{"num_hidden_layers": 10, "hidden_size": 192, "num_attention_heads": 3, "num_key_value_heads": 1, "head_dim": 64, "intermediate_size": 768, "vocab_size": 4096, "hidden_act": "geglu", "norm": "rmsnorm", "norm_place": "pre", "norm_eps": 1e-06, "positions": "rope", "rope_theta": 10000.0, "rope_fraction": 1.0, "qk_norm": true, "attn_scale": 0.125, "bias": "none", "tie_word_embeddings": false, "parallel_block": false, "init": "uniform", "init_std_qkv": 0.0321, "init_std_o": 0.0, "init_std_up": 0.0321, "init_std_down": 0.0, "optimizer": "muon_variant", "learning_rate": 0.0131, "lr_mult_o": 1.5, "beta1": 0.95, "lr_head": 0.00861, "max_grad_norm": 1.0, "warmup_steps": 21, "schedule": "wsd", "decay_fraction": 0.913, "decay_shape": "cos", "final_lr_fraction": 0.02, "batch_tokens": 65536, "max_seq_len": 384, "doc_mask": true, "train_tokens": 485400000, "max_steps": 7407, "dataset": "wikipedia_en"}
MLP neurons of a small language model. Each row is named by its layer, matrix (gate and up: input weights) and neuron, and shows model dimensions 64-159. Each number is 128 + 32 x the weight over its row's rms, rounded and kept within 0 to 255. A neuron's up and down rows have the sign that makes its largest values positive.
After each neuron's rows, "fires on" lists the tokens most often at its 100 highest values on Wikipedia text that the model never trained on.

L3.gate255 [144 140  58 130  88 153 142 127 108 119 132 107  96 108 137 126 154 160 140  98 149 136 119 109 113 155 120 111 139 105 101 210 169 131 109  78 166 172 170 116 111 142 181  80 104 129 159 113 141 202 139 162 139 141  90 109 141 119 149 138  80 168 109 114 156  51 122 122 162 124 103 108  72 154 169  79 181 170  91 139 134 144 133  92  65  90  97  91  99 164 121 132 135 122 188 134]
L3.up255 [149  76 122 117 125 129 125  94 128  99 130 147 119 140 149  97 121 159  89 126 164  92 111 156 133 105 175 111 177 135 152 123 179 151 136 123 148 142 145 175  96  88 144 115 125 133  98  96 150 155 116 123 177 120 101  88  73 160  28 213 128  96 111  85  93  80  41  96 129 192 169  96 138 114 145 150 123 180 142 102  62 138 146  83 163  99 133 139 123 116 161 209 117 115 179 122]
fires on: "ur", "al", "ent", " ", "im"

L7.gate308 [139 115 122 145 131 132 112  91  65 122 156 160 116 126 186 182 136 212 143 126 133 138  79 141 133 142 102 132 116 148 123  82 131 120 148 110 111  84 142 108 178 187  94 169 153 140 135 112 160 132 134 216 104 126 140 127 118 171 154 106 119 141 109 171 117 197 169 124 102 188 141 115 156  91 104 168 116 161 139 162 128 157 130 176 147 139 114 162 143  81 146 139  93 183  52 101]
L7.up308 [151 122 148 134 164 103 117 129  77  92 151 158 135 152 136  82 149 134 133 134 136 101 131 122 156 132 119 179 130 122 123 137 164 151 129 136 132 117  94  62 158 220 133 152 143 172 124  76 108 124 155 205 134 134 139 167 116  67 156 169 140 112 115 160 147 125  63 106 175  92 139  84 155 109 128  99  95 170 104 107 125 105 133 149 197 144 140 127 121 101 158 150 100 139  67 175]
fires on: " b", "J"

L4.gate741 [105 124  82 127 138 147 123 102 114  60 148  86 137 159 121 118 158 112 131 112 113 146  46  95 130 129 154  63 157 108 128 105 153 112 126  61 132 133 170 101 133 122  74 160 103 136 145 123 127  96 128 115 186  99 157 108  81 127 158 135 132 119  86 185 140 167 122 193 121 139 177  92 133 122 137 116 133 182 164 102 136 154 168 106  87 117 117 127  94 143 161 126 136 129 138 146]
L4.up741 [170 118 107 153  97 137 165 102 186 131  68  72  81 124 149 105  83  94 141 129 152 130 140  55 148 150  89 146 127  79  65 100 143  99  78 109 116 108 149 128  60 153  48 143 163 150  69 116 221 162  98 106  94 127 162 158  97 171 122 183  62 121 137 135 205 136 164 147 149  72 137 127 131 185 116 126 132 154 165 156 182 110 127 123 167 134  88 103 175 140 120 154  76 115 159  90]
fires on: ",", " Cast", " By", "end", " as"

L4.gate642 [ 77 161 156  68  94 103 126 129 126 114 159 100 131  69 171 113 111 134 153 136 173 157  77 146 132 144 107 176 162 124 149  88 140 142 142 145 111 144 133 114 177 111 117 157 134  73  84 173 153  70  85 158 155 184 161  99  76 137 149 108 140 120 136 186 134 132 116 115 137 124 163 119  66 165  90 114 164 103 118 163  76 163 101 126 102  76  92  93 130 166 162 114 112 150  94  79]
L4.up642 [170 156 118  69 149 140  69 150 107 116 172 150  81 128 140 212 197 138 119 115 163  99 134 154 123  82 154 156 179 126 129 107 154  89 159 100 114 137 104 147 122 145 102  97 167 135 143  60 100 157 121 155 119 151 149 140 141  92 156 154 123 140 151 105 131 142 143 167 145 129  79 125 194  75 133 102 118 121 118 113 191 127 169 109  52 130 120 178  88 101 129 149  93 131 108 114]
fires on: " b", " ent", " know", "-", "-d", "s"

L7.gate709 [116 126 102 100 165 133 128 168  93 184 126 111 137 199  95 222 113 131 168 132  97 114 113 143 118 122 132 128 169 136 155  93 219 119 152 147 126 106 104  62 141 107 107 109  93 160 140 157 134 121  95 136 100 189 154 112 103 118  86 137  68 135 133 115 126 127 138 139  87  75 117 148 156  69 135  85 145 168 121  98 113 127  53 147  81 162 151 145 109 151 169  93  91 136 159  57]
L7.up709 [ 80 125 142 102 152 104 125 143 125 100 201 114 108 128 127 172 172 119  93  83 119 148 109 128 122  98 118 120 129  83 130 124 126 126 115  95 128 169 173 102 204 164 159 100 101 126 117 103 100  82 108  79  75 163 162 188 134 132 181 129 150  84 103 148 138  70 168  87 109 159 129 113 142 182 111 158 132  83 143 139 113  96  98 114 154 157 112  58 130 163 118 184 116 150 152 131]
fires on: " a", " sy", " My", " my", " Tri", "y"

L7.gate728 [149 168 134 125 129 124 120 125 144 192  99 208 112 145 132 126 134 160 115 117 101 134 102 124 146 145  92 130 121 140 124 183 128 155 129 154 162  72 149 154  87  75 162 169 113 132 135 118 143 141 158 142 160 114 114  91 152 152 146 153 161  82 171 132 113 142  88 116 103 165 150 175 172  98 109 150 127  79 149 175  83 115 120 108 110 182 201 109   6 159 194  74 137 115 106 139]
L7.up728 [105  98 162  59  88 162 125 171 115 100 105 156 109 149 140 162 141 146 115 111  88 113  98 103 148 152 165  99 169 154 185 113 114 107  99 166 116 120 128 112 126  81 123 198 134 149 120 155 145  61 146 154 123  79 126  96  93 101 163 114 121 166  81 112 109 133 109 101 126 102 136 156 168 163  94 208 141  92 182 142 153 100  98 106 144 109 196  79 146 103 168 137  86  76  96 112]
fires on: ",", " was", " It", "The", "21"

L4.gate404 [146 168  76 118 106 103 139 170  63  96 147 131 128 139 128 162 118 139 107  67 100 110 136 124 109 102 128 157 144 126  87 140 116 126 121 154 136  56 149 187  93  98  66 132 113 151 116  82 128 161 151 160  84 136 121 136 176 137 114  60 175 181 132 145 137 115  94 198 142 102 142 124 130 150 191  84 123 114 192 104 126 151 150 155 127  99 138 122 133 106 167  93 144  83 103 172]
L4.up404 [155 108 195 155  80  95 106 124 123 116 161 154  95 149 124 150 136 142 101 135 145  89 149 127 108 133 145 141 172  69 212 123  50 148 136 110  78 140 166  88 139 154 149  74 158 136 170  86 153  76 141 152 100 138 141 113 116 152 149 159 178 172 149 115 103 148  86 134 155  86 124  55 151 131 174 170 109 144 160 118 184  71 116 177 159 170 179  74 110 147 181 118 161  82 174  93]
fires on: ",", " of", " as", " by", " often", " was"

L7.gate680 [ 95  73 175  95 110 158 150  84 101 160 117 131  95 160 150  83 223  96 113 156 103 194 165  56 143 136 143 194 122 144 119 116 182 148 164 166 161  83  45 106 147 166 108 140 187  65  86  87 140 142 163 135  92 153  86  80  99 103 112  60 126 142 181 186 129 183 119 117 154 119 154 151 162 120 114 184 110 192 103 122 109 159 102 128 114 133 123 147 127 165 129 112  93 140 103 129]
L7.up680 [153  95 163 171 101 132  57  94  57 135 165 106 110 209 164 127  71  77 141 109 125 135  57 182 134 156  51 161  91 204 149 160 107 126 124 223 108 118 137 110 134 142 149 163 143 129 157 139 117  90 170 175 124 111 132  89 137 190 136 145 126  56 162 139 138 137 171  96 131 149 209 150 184 117 129 116 118 146 119 151  92 200 137 179 138 134 141 140  81 106 131 130 172  82  55  99]
fires on: "F", " ", "f", "M", "B", " b"

L3.gate555 [134 173 152 120 116 100 120 128 166 114 122 107 149 136  47 122 104 121 115 164 169 123 152 137 142 173 159 160 220 130 146  82 150  97  86 124 104 112 146 110 138 138 101 108  62 114  97  85 207  93 110 155 120 150 160 121 125 142 153 140 101  92 113 169 169 189 121 186 120 118 116 104 156 188  99  99 172 153 128 178 178 106 115 114 168 153  24 161 160 121 110 116 136 169 119 125]
L3.up555 [107 114 121  98 202  88  98 158 166  80 108  88 128 108 116  73  78 134 176 112 103 107  78 146 120 163 119 129 140 155 144  95 122 103 124 155  84 148  49 143 123 176 115 152 129 134  79 122  81  95 156 150 187 119 160 148 107  99 135 166 138 143 119  91 115 155 136 158 152  97 151  63 127 189  98 130 183  76 180 188 150  81 103 185 122 126 125  89 125 130 177 140 144  94 146 145]
fires on: " with", " sh", "ing", "ij", " up", " Sh"

L7.gate689 [115  82 149  97 149 132 109  83 186 119 150  88  91 145 158 183 126 141 104 129 221 127 115 146 184  97 148 118  97 124 152 107 153 133 158 118 155  90 163 154 174 129 157 133 103 141 125  86  83 119 142  92 191 110 107 178 151 169  85 130  85 124 123  84  66  68 109 160 120 165 153 104 118 117 103 103  92 151 149 167 127 102 171 131 108 189 122 120 165 105 115 132 146 114 214  80]
L7.up689 [ 95  81 115 146 117 166 104 124 150  95 145  97 136 149 119 117 164 134 117 163 128 177 125 108 128 104 129 119 151  76 105 152 121 144  76 127 109 173 131 180 112 153 145 116 109  73  95 151 124  84 135 180 133 113 117 219 140 145 118 137  89 149 104 155 139 115 144 190  81 163 176  86 203 190 190 139  84 173 170  89 221  94 146 116 172 135  99 125 150  76 139 114 134 114 115 123]
fires on: " G", " Th"

L3.gate467 [ 83 159 103 131 114 182 124 123  71 116 109 126  69 175 131 126 116 137  96 114 130 105 151 120 131 146 123 131  84  54 160 113 135  75  83 116 152 140 124 144 142  92 115 129 122 200 134 113 103 113 189 150 135  84 124  90 118 165 132 105  97 160  97  80 138 110 151 103 125 119 181 117 121 136  93 102 150 173  56 133  81 109 146 113 112 102 146 177 192 121  88 140 121 136 164 108]
L3.up467 [120  99 129  96 108 168 113 153 142 108 175  96  77 146 135  59  96 151 145 130 133 138 109 100  64 158 101 134 111  70 129 107 175 144  85 121 193 159 173 163 141 124 110 143 127  89 107 135 106 132 142 116 121  56 122 103 144 145  98 152 163 106 143 139 160  89 139 144 171 161 133 155 116 159 123 116 113  80  77 118 100  65 142 117 156  81  99 113 160  59  56 173 106 117 153 133]
fires on: "il", "omin", "mer", "inn", "ist", "for"

L4.gate530 [161 131 137 143 126 109 116 163 162 164 133 106 132 110  83 112 102 157 135 133 124 138 112  95 162 176 140 150 160 111 109 115  93 143  62 144  63 116 164 161  80 121  97 131 119 107 129 120 175 124  79 165  93 120 100 169 140 114 137 125 148 151 151 128 193 126 106  99 176 133 156 154 174 146 146 137 101 148 179 175  95 178 129 182 105 155 137 151 161 156 179 108 149  51 142  71]
L4.up530 [129 122 124 144  89 135 166  91 126 149  82 133 157 120 134 117 118 111 158 137 137 115 121 159 139 160 188 148 121 168 128 164  95 138  54 135 141  72 115 104 141 129 133 127 149  83 132 115 187  97 120 108 119  67  62  96 129  95 116 116  79 146 158 156 148 118 141 113  99 105 145 161 209  98 145 165 122 187 171 150 117 145  72 104 164 115 123 104  93 165 210  92 148 104 164 115]
fires on: ",", " was", ".", "i", " were"

L7.gate5 [136 121 176 213  97  86 120 147 124 128 124 146 119 172  96 172 103 176 122 100 144 116 129 148 120  52 147 163 118 175  79  52 114 139 154  97 163 167 155 132 171 162 142 106  62 179 112 170 134 107 116 120 126 165 170 187  72 117 103 165 115 141 132  67 142 119  91  72 155 120 107 135 116 107 101  92 141 131 157 189 161 147 129 146 147  81 101 180  81 120  71  60 149 118 103 104]
L7.up5 [123  97  95 120 102 126 133 103 107 163 160 105 117 165 103 109 143 138 109 168 132 134  81 145 121 102 203  95 153 102 109  72  96 109 176 167  82 169 104 116 104 133 147 105 115  50 129 142 124 119  81 131 159 121  62 144 110 154 100 148 160  83  70 151 131  79 185 111  89 120  99  89 157 163 171  67 131 175  87  64 107 140  88  95 156 138 147  86 147  85  11 149 124 149 161 103]
fires on: " in", " th", " ar", " Th", " rel"

L4.gate407 [123 144  90 152 144 134 172 150 160  77 139 115 161 126 107 134 150 103 125 157 144 129 173 106  80 119 106 140  77 147  84 109 123 124  70 125 180 156 138 150 111 131  91 146  94 154 100 107 189 132 150 121 170 106 124  72 165 152 173 165  98 166  87 193 155 130 117 144 169 140 116 147 167 133 117  84 106 127 104 165 150 136 142  95 176 136 112 168  96 181 160 141 160 151  87 130]
L4.up407 [101 125  80 115 173  93 122 137 125 147 118  97 154 162 106 115  86 136 168 140 175 151 100 127  95 128 102 182 152 136 150 135 114 147  52 152 118 176  87 153 155 143 119  79 147 117 143 169 104 125  58 118 192 105 110 135 119 132 202 119 121 150  78  73 128 108 129 142 126  90 107  93 113 121 195  78 149  98 159 104 135  91 113 150 195  96 132  93  78 161 138 171 176 105 160  92]
fires on: "ing", " of", " with", "osed", " +", "ure"

L4.gate182 [156 121 166 148 127 118  98 181 101 147 162 133  36 149  44 161 142 153 125 179 101 122 154 115 141 125 136 149 159 143 160  96 150 141  72 121 101 144 144 102 169 105 177 126 112 104 110 120 130 134 175 182 145 140 140 156 176 120 133 114 131 170 142 100 161 142 148  86 127 116 166 158 215  75 211  91 139 161 126 173 134 129 129 122  54  76 100 165 193 114 153 124 169 113 127 131]
L4.up182 [ 96  91 175 140 105 126 133 104 147 103 159 124 136 168  72  70  84 120 167 148 154  97 146 153 143 172 154 130 167 135 139 123 174 111 127 168 119 175 145 201  88  81 154 120 110 104 149 147 149 107 122 137 174 138 164  89 158 161 172 120 186 183 122 140 177  70 183 163 127 117 128 112 183  93 181 128 156 203  98 146 196 139 171  88  72 104 111 169 131 139  96 142 186 120 167 119]
fires on: " (", " =\n\n"